Part of a small language model's weights: 13 layers, a variant of Muon for these matrices.
MLP neurons of a small language model. Each row is named by its layer, matrix (down: output weights) and neuron, and shows model dimensions 256-383. Each number is 500 + 50 x the weight over its row's rms, rounded and kept within 0 to 999. Numbers have three digits each.
A block is one neuron, or neurons of one layer that tend to fire together. After each block is what it responds to, as a language model described it from the Wikipedia text at the highest values.

L3.down959:494524592470481482413499577570491537581580516575508484522562578511471502464572468584468483450520523567473417419553566518437498475483462488614542494490466551500384481467477548594476521514585475522488502471502525481464494522448481429473430584467417354509452537503497537498585471464430404539404485511526642505465519374490456432508456555431488474497518588497443518455540516509455576517516
Description: Identity-defining connectives

L6.down0:498525484529622485566469537546550459511463395434508520467550576501541528543499474503572472470566469523385431569518480564449451503533538521407527541546522420539511491442547486477537557487497529544471560559475500575371478542569487412480426480389506525592436387476486404464474560422582553518439498468512438435513623458499502542539478526495484477479596530522573561517541547529503489569448
L6.down378:444456473543454536529470566497435557511500567531462486608529540455515591471561551490526585473504512544495573475476470545402541471510565583552484546579504502525531458542505407553523470483502435552473476489537588580526482453525381408559506589534534504530582486446481545509490482519483562501470501421450489533473549497429510485402502502414437502576515486493516487482462528521443443557515
L6.down394:510482511477480477415555500486502568434516539493530463462468450622583467437555501442502501532566517532485509466598465524484575475517539472532505545458504531541528480519498443523357542580585603485418550504562485428596470606553542550564525552476540533521597423432485514557424416516493641424442496533543458534462593415495520527492479560568482582470476477411487500512548516548415512496553
L6.down461:515462553588407558440399532539456458513411554507422463548498542502523485509690471526533508471468502535463474523526553568489587507667461512587488586540554459485464519559464487597440431550640595481540455448531556557519524509458497423488496459484523612448571584444486412463435475534457615493427504482435580532484586438423535456522536493480477530517598540482527473609462472504450444494503
L6.down688:488584400418445531444544530417483526498496568555390560588507427547530434464560513450528455583434532509546490452510525461472457473558481422527511504540468421496510531515502459476473510562459510475524511473495493536451595436411464469561451556462456494509528475591498440551525516507390466481438527419552516439395514501540578506463531500469523461552427417485483479485486381531493518526422
L6.down892:502524458448593439548524587510536444584510500484526405524505520547555563500538467522437491400480528572491456605521558486508503428527377563509475455444502559465426434521476513481513463489548446485486563443480511480434509457557509463545526513531436481501499428486470570467502530541460517436506548448516496553493651467526557490457420519537488512521541565452623421546506505548503521448557
L6.down1135:457619499541494489501470552581421499491440439532499520594507475513629519489539411530573489492416483573492600483506484500543531554569586540468472469521537470529530433579459488612492513475391567461555577514507431462456481501488375507511427457443557486584584375519528486558619474501565506472531452440533446559536526434478483450516527518507527484470524458506475506511526536477522532461508
L6.down1389:399593511498506481466500511436574457482467513500438539629481557497590502411487458489566534545543449502510435546545556484511475456633543430516445529540529530463462587596496466440477500619458528435495472526468553464503494523523584579505582529525541518568577435489445544524499559585481656458503467541502400490462558448601517459466532415538415580437383499482489504468535690543507470441436
L6.down1476:500509603539524516470513418458475475447560482427484442460567523493500607490534533498543590483473545510552407539490591658515503498517453485431403543509550432430499452537524558513417465470529520493516478556521556526410459478541553587533520462537553424495527520520458468499583466577527573521498488429611516541431513534514438460533459500572437456470507488470457508553452538459478587517468
L6.down1624:498526519531461551583505557409449533412539552419588573460508460574535580473488468525533590583538469516440532500477500544532501547518520540484524580534418548496537496563471549480418563563442511571431382455550565559517488478476440485488532499518512513522494481469528426512426500543530519536641487516402552496446428482516538458508423490479498454484412535520464568587514526474424524455471
L6.down1657:468588548453398464576475493420495472559533602461520435501553540572470563544472451525539480579472499540493540498583455434533501447412527544485588500530453471524465509478557423600581509469516481482490577454510484496425519501630409532549473474517503474465496578485454444488506503492454456470498437415535502469507517448485546517516455542577492560453415533502498469470417534388509576488555
L6.down1659:454559421571490560547504470429529475451441542561481502538545467631520544417398540559441577580430454513477507498428505540470578496575473466538520441520500487457530502541423530600411573508510511470537464429538505593533555513523502520621418516508503534414530568464482515554506496504477544487445474442508476563501480525445479532487490516508550430525524469462528426519514518527511552443458
L6.down1670:465525611469496491531599516543455485432488518504478680559507447597495483510503522520409518509521516547484457475504588554435510538456467608480466631563521507517536537486503505488472642547450506564471508559483542514545570446461435537540530436599496497508609494419502575519482510449532490456549592441456496473516518456522431485480458536455455495556506504453493472557453458506501396580496
L6.down1783:538656427417516499532486530486481469477543526477477461483510470454519348534496454504515533464530472562478542434487527506547526518547519502472532560555475464563496490472518393506397477507526555536479522486462548521514513566521622645494493583474508481581511483390460446486430435511455552417438433568561556356546596476568570461396550494512517556480393470465475535508511557534507499467474
L6.down2469:397562511539511431475475441512563532487546599528473528425500454396491436555475517487574522495479504465479457496640458546519467450488537492524453574511553534524487511511547543508481510580545534503586462634548540491504427509391502455430471507455579527614469512555600446509560504558462537447536454476579484453540491421350495457569486496502504447475356472557455356471480472472490521510505
L6.down2560:501452521462477643563470510474563526508478439519493556553403590465451535579532557535448407531484515516485503492471554496481589558538543519510571406450550505477428535493522571412455437486436571476428519379515433541489465518596434482462499499482531508448459491421503500482419496479452479485564393407511477490532576560525612481498408459549550461552507426613546494528484454533503442498465
Description: Infinitive "to" before verbs

L3.down1206:535547515443391402471435424447397483546452551432484425525433416476495505482500457508437489368528528567527512549521558464540586491575509555458452532567585493499418429469458451496535504484389520554468450466513571458581587397549552580523496413501553528519475378457480535583428519552521538459597531488540547478536536520552487440477429512467473544412478487464488512535530626564531477533476
Description: Slot before a verb

L5.down513:494504537585505510444592596393562551455428610540566568625511517513491596400557514551510520498580445556461588499552485487476465521486514471519488666564457462527551509505545442480449535467467529538442521458483535566514547454497490422526577569493508588497571538457513555491423431404500561553535398470532505546475586457490531471539509506441475495478457607494466502547526490511498519438491
L5.down527:462465510491481589531493537511511562463472591617544527525530579501592537478501583468499437529540486452435413359429453414509497544418494491487456541520375477496531514393554523549472461450572500574497523537593574513574600528529587484496457504465553491543482532507541440531422545513579498554509362518523454557543556440524421466481569422451490461466443467468491468629518446524483526492488
L5.down843:445484500533464492586371592459497500515562521506453526518487503475419541519492495540521490575524442513448431394459574581467545526513582557550608506526485522513513528475487542512580489517465456566493521513491549495544490464536498510420399550540545457549551441454605506603537443488481553556426462430390584504528538598577556448529549510469534469461530462528534501436538469520541423495426
L5.down2416:520500514537491473506454502454423533535488624513524525579572566475531546517558596506520451450549488483461438475458526576431447480518485580514620591586502505473522512475482533534476490583619518527498429459536522512501523565409418462484576587514556478538546422497476501476486500451413592479545483430417520441554561406511441407467517453485499452463575566549457484557453497515515472474568
Description: Verb stem after to

L3.down1799:607486437462571570398452457498531548404445483507578434435459507457479595548498588443419532426467435503455495496548580442453515519534492512567527469511596530531481483548464513379465481411485536566457587469526473522536498495510529526539639554510522562548467566422457582515441539478394562459528623526596494456525508490479523472482503583506569485475460585443569495499514449521579469543467
Description: Predicate after copula/passive auxiliary

L6.down129:575553460508502417482552499464449477440561396572569443469552546463455544624500525501514499465549463545540486489501552503517440590521575454402490500409477542504492513545556579519556470482470447468416497556391503429536510428555510515466513491559480519474475605518508558584545473563510429467563425495574470498493398524471509562490423494519442468509538496513448558415427459422486426497511
L6.down204:501579498486498472563501519515494494516403396473515436521543494512581411467573424420555499402530483572565476484455507501473522536522521584469472490465449526522498481417492518513510459505507472493487458545457536537481485504504558491542569569419435459515585499475540506600534499485595543497465581592525530473570532588419544472483426423623415467512515509457589547411486566550511522525477
L6.down619:434360499466512547487551490448549526403510490481512519565492517482551474489526462568529516447458544491480506510453477500565485460555469409497542492471363486406453420504486463433447445580574412451532511384507497571408575538471455455513517522427549450515454515550522563501471532482452536530489538432464512550540411478577556474519430462488572495603551485462488423369517554513471483410536
L6.down703:492423486525553518517502515485553502556491484516505519492445371462463511496481490410483460572542556478526464504564559498524522515633580575535477424548404478577527590467510485477451545486513410419495535492480461479434515520367481479478449489561441550477465511579514485507483486593531596465490474468486430440542525502452478461529555459532528476503484568490458487500480507499405523551546
L6.down930:463506525471565485440532522492407490597531463568422512479441444441442479550422451487503540421493487497467518464470432443538562442546516571539465414566464519476496499513465487503446510500542554494533550558498464391524457462434577496491451444548392545514473558536547548492447483472508496581480463460602520500592527544545527570523535627515547464490451573515546482378542444536380416508431
L6.down961:482440433428459555489513390512491530603398448491522520501484441566493459482553524567502531486554505579536408536426498480507541553583422458552550441465483485449495486491472505431605485582467504510491541557509555575481575485457470386545380470460452455488460476418499511491443523486516430483416457573633428508487538440488501573531504519578532449540520509469511560506504585391496482507540
L6.down1031:372343541458531510511441528514522520549422489486505499520521481475470492470608481585471559531550518530540465450500435485531469546530551453519504521552405493591444578500540536469435601464484492432419499407539462502554475382528535616514461506476482467512479537489607462516512535460546528462436510453486439586503517534547564439515447481494566502604501414431509482513472474532497596529603
L6.down1063:497496497580492406571548413456519488513491450481564397461428541525608472498401525524502540499580537576541577454486528519465533529532596422560532486461447569455489481530472429501540567464514448435482428466501423544538444496467540533510507465566497434485425512436464511615525482419467489525503568416546488515571587552524605510548598485541505603532488502409555480530465494499516491412450
L6.down1182:535524506520423435535449506448469455515449559495544440559629457574552511481543413542520536467498480567575573563501465515481619478497460499521457643485458459451438495556468527518456581508459485439506476467495424471598521463543482556506446543496595509514436530512478570510543559520573465479604368486514421601453535473540472565577424470548480484515470446451610420432496521508530464464426
L6.down1253:578509452554571430453499511554518489551540451426513453505519464526524491552573494525656496520486514547400401484461509489501498533472528534493574469437545644605502459513504588552530471620469548510497548471528452467548488524535457524463426604520514501456515469543595597494521470503454503643554509553459463488604569495517492566461490473495491508506400471477449482504535504493466404519460
L6.down1677:476504533616508452500520510431525560460463573514436428519532471520450571495513423363524540447481522488467413488448498484613545518547566419522471571589487450490464473581536521514466591425528518493563514523394492505452532503464474507487483508448530538447442540588498526616518549476421455492511408540559602456494522447485510507471475582426466459481524524457492507427635369493575445527546
L6.down2114:417534482493539503525496551537555498557502452498443464487518460492606532501487532559449585455471528623550593544511565532438490442476429515617486479500551443500536453504460542499410520471558570494452506467452513567466460428524437486519488538471574459572511506534612529445497404484412584515454412508523509478518556513561531568545424421473482404582473424513448402554476564484564490453469
L6.down2427:540448419520518431559520518468499355500439483614428466479521474511481471529373428494455535436525492533530410566474486529481437590490523439505447485564488536412482457388523596529509522477554401468479529460475419436533462497481432506454547546498439449432548520549500531568420535568536450574436457484538564489529510548422558536479501544569420449522512502501505484403475465431488482500447
L6.down2510:464520420516544517471520472543489496519526467568491475536540501468533513463483546519425480486498403429513552608501486467528574511528565501449467494463547429540455546504477551488516436451491424478560530524471441551535483460464500466510487530525438502530513555468500539577593470536506581461486440551497593514588477473528474520466464499581499518463564621475533369496537403525428512500417
L6.down2530:551526622474532534487453442566445466439452484383448566446474571511448500513449518473423404467536511533510405546427535544506547487534493469503489502612572581535493399573527485537516485524518511512412500512520480497451447522460471427467528435474526470515432533423482495558423525451516569530571447507480488454464523505487530493510442472375438568535575529486490570515490497470573501437460
L6.down2674:493435563499482412522385536529521452435477468599511499521446559491535503560552548465537539487558425494560586520527602516432485545548560487449530520507508472456505498506427534460564526456493405482490420496452524503459456343495528639526530497467581428535408516431470462391557386564403456511528539434514398496599493529528452546523434472433513514460521592487537445531495563451544559539575
Description: Name or label introducers

L3.down824:430487541500520483571405470496469511444547520508517555513436436499483583467374517444512378470492518568480522533521475472533570511553435484511496441535530547557523591489586482528460491503490529509534438537528497478477468506473545442504504579523456499561516484528522601502498477569441468436454513554524440467491536588573429508453437505493503498515496490527511453566509495540435443468452
Description: Lead-in to time references

L5.down215:568501552489492469619494517484540532586395454485490448501543484509528423546432485526554533498525512602530456526519540538491433521464562480513544504507555447482522489448505434601583573475468412432458454499598394519485497513506480475474439515484483411502521536500550493470507496487484507460514418537537443432502546474460626471497604465536557538426522471536508590504463423416478475432581
L5.down1210:489525501432464489514505483498526487567551519630500565539548559529427495497461594425416498490534415501555609533479541616540512488457490472361440475446499518580491492476577514505385544489542428498592528475490510556514445558568559528493485427527480476483547551500471517492561469524514583470583521498569537473466438397510555555422524405546514563517422389468557497460483444493569555551587
L5.down1305:506448546403406481576568582482507455508452456447508478525441478507562521456495473492422540487473508513589468479498501462474457554476630509445518475575449473571494448539523484544518428498554436494495456495580513511486441481517461506463501556415511484550502542504582520450479440440515503419454450509604463454534448545443597472425498497470483548515476534606517509536421404482500473495575
L5.down1536:547424427566468518494507517547546476522477503414461432479438448549538491496400490467483529491477476513534561605552448488490555489505498538527473451566494479477560488525548470606476463486458525548529520389533479528451477503522465431525446413477573473562506445502494435547515555504463536610524507621604537456480516531483521562561480413511494470438492400371462475490425430591519543464519
Description: Naming-phrase endings

L6.down320:518515450511488554384458527476489564534468485458570525534536603538493379514528489505505493428418528488530524530475565484606527440549542497531365542506530565477379521484524440488483476500513521514439509471605545525528504556517441493530479476504527570556431518531494563471369572448517521506517508400435422461503512416476444493514486476564543472484473600471494449421445426482495448472486
L6.down373:539581460516429482528534531501538423538576569533502581406484521572507560498493478445521464535542450499520548495429484522508575517515458500509465569369519472509519470523500498534493538396501536570414529451535462508556560407520486482619451507510529503529501403579464576483476466484477517557518422497556494458477519406496503494561504411498485527472464580448528512482552499537511537513429
L6.down540:489568497563514506516429541408620559521500428448491457491422522462457459501504551418495489450520479416470450520490429526571451547502514461382506420528455562487603483551515513488499517562560459553523589527564533522399510503460605545466533537543518450600454443547497457566573475603515491503415448411491472580616580414596386465507541524529502554496490522541487476579565602503518588386505
L6.down1336:428560506484541476509404554485511439515553469514446467437561425479552533475478489499581480531493568509565530460476543576411548504420434543445546578613483579555469554480549464542449493615530479439482531409560575468437531430552443394513586497571480465492538455544524408450514508551587564475455417551483470509518511558468520472447534559437581530442445514529435435409432474560459607560499
L6.down1431:430558582563485563491512584528467495542524482427478507522507499529591579499397449535514564579544425502482451492550495524549525532455495382485532585454524489539508560538465501503520521524543495538439473419486504487461518510573519474569570508528527432510432505468532492529445528614431491570513448569442483553542534546502482476560454481451468473503507489514525476525530533517417459474511
L6.down1441:574652522580417505447570489560524549458440466498549548482453460582561504568535497591532565479566480559538481452566441497575409449552521541529436534410480494472445501509599410517493479457591602477488609480508473534448464489543490518456483494497631457547478492560491505535524469502478483527543515577486477382457429485493575592478480430528502485441550402393482471448556489399546481423431
L6.down1556:440430458571526484451498555569582562557553514517420583495533496464437522484504469483491466528522495525538503477444503515418472591485518466440501479510485508597531514479516488538460531482523531520500512508522522522582499487524531421556507507575512541487513445477501467489509528466409540601421532490386473454463529498386533453460580442532512557502502497482512539478574417552419532540509
L6.down1641:466516460428538566587485624531524520469517518528508504474474536530570454528424458536435462544545531535411473504444419411585501536563513497513516495489460550542489553533495528481495477580411520475506515436508547477500428462510440502532512651524487557468538433481558568552386519470466531506411440601497434520637527487512493490516476549526422495530516504497528501341487417391485510449375
L6.down1701:497574450471422509515493465473447547461486441541534566415493473491491548480514526572599449492516411495449537557524513462499552521544540558565434533505595414538527497553409500514541481552469577484485525449509537446482621433535525460509445576455546504476462486478453587524479443384424541484477502452533419524419519430485463465473445578465395530527482417498454457435471463492521460614535
L6.down1972:496474456551553530539563474519496542475625453517494530546584590519533565513554467490394372461492534495502441489457553474527448513510535481550556516565563522450447475518451564442604461538512520462472548525566496445383467401439434532435477522458463472452554503510600582497442417531399464514557476443477440503442485493502579491480425582502571488465613489432502536548502494482377514541463
L6.down1986:408659445528596439432441542485534442595521448496484468582436544461530560535476525497499501521457568539577478462496551480523426555508520528448501580520550454486506521526593492540482515512464546509523480464455522591469491486528456503520442467505477550421575474451572446532512457551400522622514410527538481489481574477438500544462402529489555512421571517502495497414559529501534590529413
L6.down2024:545484583532528449458451553498514470471547552521502480452480537537412589538523550440543512485515439492575429437513540526526482555484540501471446505508582500520520576504494476426507544539485430494542483459533502592453501512506443485564539452495581453484439515524479471559492495456530391519538576409460392484443452506553430447458341568575580480478535532468563503464538447548458602598440
L6.down2094:472560627566490544456513476477523462406549445474508492566506563467568576526504469387547546465570507372534476443516480470555481526464499480475513519612632483539506536526463447471514541541497564536479473462483506581473452408549518536548521525538510488494473438486580578521464456550536463555506551502518468507574515480522554549414480492422456564479490501559485527530473538542516493544492
L6.down2124:533523519407581476475604435480451501557499485483578536519570548502473575544429510452481505491480460503479541532441498536448534435533539657540519548562535447481549506443492487490499474538485475560535504597467534494563487471493488546332581478442416534484546480516575486529510577552492500440509465565584436480545497524542503518457520537446529452448556530482447563451398513463480515396405
L6.down2388:469529445586427613396513602501435515503443517425467472583594565534530454442444474561490553491505495447463538434513526427532479484533575468643449520502499541553419484546523509474463515545555454516585425593520449485541401394496529567522497537454532459515432435592548497530514502521457468558494586408433518474473604440455499446453441428456529524406560453463581576445529559537483456522398
L6.down2477:549578477555428515503477526451542490563548516461502440497458497517516512480520528480528443477466581463511554543529525542501525482529481507608425523441564454551537495509525575613582563552416467471496463493462412531476486479461533504476544484501622534557451428576517542536460527477444479558561486565490477466546500429495527534476550589539553616508532490499590436538499440455531562468435
Description: Year-predicting position

L6.down17:451501508447416424409500416542490485530465424511568491458464506564599581466504506547427565489479438495399484434515477486429580534452489379535467584497465501519544473504440473609535486486545533451488585454511446463514457512580512555465402485485418514443472415485372487492479516407512465449560451523504527554523565525466545534523475495523531468480492483572530467457523563442495532461533
L6.down31:530549527502381440567541474492470438472481462495594481489386543498491494485496430600492464557490478469523446399492502445563481569563424469400494588462486539582450553540474509513425422558555507456453458571588461467503511385497485578515501547435570466554519537506529618452521517476562536518402499515497516448458514590453552425459519400506511524478464454454514493383514513515517582531391
L6.down57:533523489581507502455472517444487493481449485488501448484511469582447434462646376466497436437533585531407471509520455543472513607501511521471482491611470481545570420504456493495557572506501485458460547538483530556516546443500460502570470470433514514467508387474544643474419465546536546487547401549509539456545498492495510489485468551527375566485484501471500514530431491549493459498457
L6.down679:571441490511429465568488456535459443506529539484518547532508490546472494550586561432455487607521568484466537547527535484445437529475544402515520570524483509488430606498470462558450506462468482536521489552568482501537441553470442516445523487472508460541484470575582547430436465518546544510410491581436500460501471451594467641613525455404478537547503430429538568513500455500508566544496
L6.down1133:476516475451497527477624569572551448598484448513457457484525584503486427495441528544611510462618531484506516550578469570455447466457540534449480389480474436543613500560560439441417458610516508525525497538446547563526522446511488501563493585491484528455603579515513427529523436466499576465477503456503457411541511488551469509485500556459401524494538586509623554493551507582456590508541
L6.down1154:543469493600524524506533507463513515387549455449545486434539547626547585501560507503554530586523470519543532479491488419538379421552496483445479598446479448535596612553512533454489527477523508489646478492522533603487377474446454374464458446452500477527484510536490492553561485479457472511525465459456528539512640483522537473385499584465551551427545520447507507493521430481502494583383
L6.down1293:554417505526506501360540551460480457589519487511495518535508598513477560450534406469558531402502557582522514446512488429501471468411588454441506573546537396498400503531440587539422503500406634508399539569489448570492412529457594525539512551527519468552511545449532473480492454511464490515518465428503501588525594436507526444466416497567479500392542472503464541549522508520522513559412
L6.down1325:510399543500511449531498485440501503495497475505516514481575433401555458517559477516514516571459478535541441451532531597498453580505559474542474481428463482529552491515469503541551499449565433364513472531410521541448453492485529459496434574507509594522486583522354517416584503498455508544489610545446583493513571431448477471497487462551531533534501567520434438504655539508501529514447
L6.down1723:425379590538542523455471518521422419624515452418474497509509527573581433491434483545628521547531474528442321495555537487519480423453588512408453518514540521467440559504473437551508490582537521539474500529525552497557577404589600486562613467552618452393485496510469574523491434551540546442519543455381534660489506513487490460427445479480479507424506443495537536499429565398445503468480
L6.down1927:530513588464492508440531429496505434452459454456426493545498503524682493440460502526455541443588415522428480335513457493536518480470489463512530520595580473480584489510452500529520545430508604491520502527580546554515461562462421505476489634510451458579589536442534511487467536501483417452520467466436511532590504530465591479543457479532527536502464498474476533456469503447485478531595
L6.down1952:426506561475502608463559484494459531530453546521537531442494572476477593462541437510524507532476488506527542449514531458486434531485541476546464590429496398527424542456507442511474552498413580485393542502610510544567446538533451548613541588477491483523504491480538523490455533470476540509415479491512521478546591515519427470483473444403475537445489531442576599547534545458536513496383
L6.down1959:470506417401484555579447572505451488450517530602477549595475556459462559584547460497490468534562491468493432560473485398517451527527473497483439492464488355541452463538485424443578456463406481484485573541485543527522597533605514540503524553494546527636430502380487540452497461469453550446436464585570500445476454516431461607493520414488491542427471406545560499522426408506448569547478
L6.down2100:557500504550474523509528489489428492482439475493508473471414438453506513430552509579497415476494435559536557494497483565487451544504502442645499480448492558546551443445510528524502499495415488478505489481569515463500531464544515617474492557516483506514465535556416495518415478413534392519463449562521466548493470515417502522496460582507492507495466544518566480538538450546493375527527
L6.down2293:547483600388478390463503548432440416494471529527521548390545558404498527479507499516667498510566646535525415522519488520526477483459481571518548487468554419563566488526383514542545582489524469498481503469491484486597447444512485451464451525515467504461495496496467476539492499573449508541552424545432539540517441468362495481552516509532469459538569441479517488505468542532533492441517
L6.down2404:506467512557476500386557529522533516478505422480468490485538508508493519505407565557575567559453516441491546443509455449491574489446523512423517526469600496481563582465564483427440472517541512476452485597498489521442545605461500530427498512458444547501564494452495540514548592445544462521568448443437395397504582464411500490408449451496602448515534526459505501439531462527476411449455
L6.down2622:477472530356444429438479530472598407446455460607520594542471447518521482461485421518512498533470538407518487527559576521501548536545510504460484484421440516495508550405582488506474392498498454570448532456544601659466518461506442515491484512474526527400432504510558438481515462567483609629532560476567454429420569480515536417483563555483451498468481533482517403529526558567429485407548
Description: Verb complement completions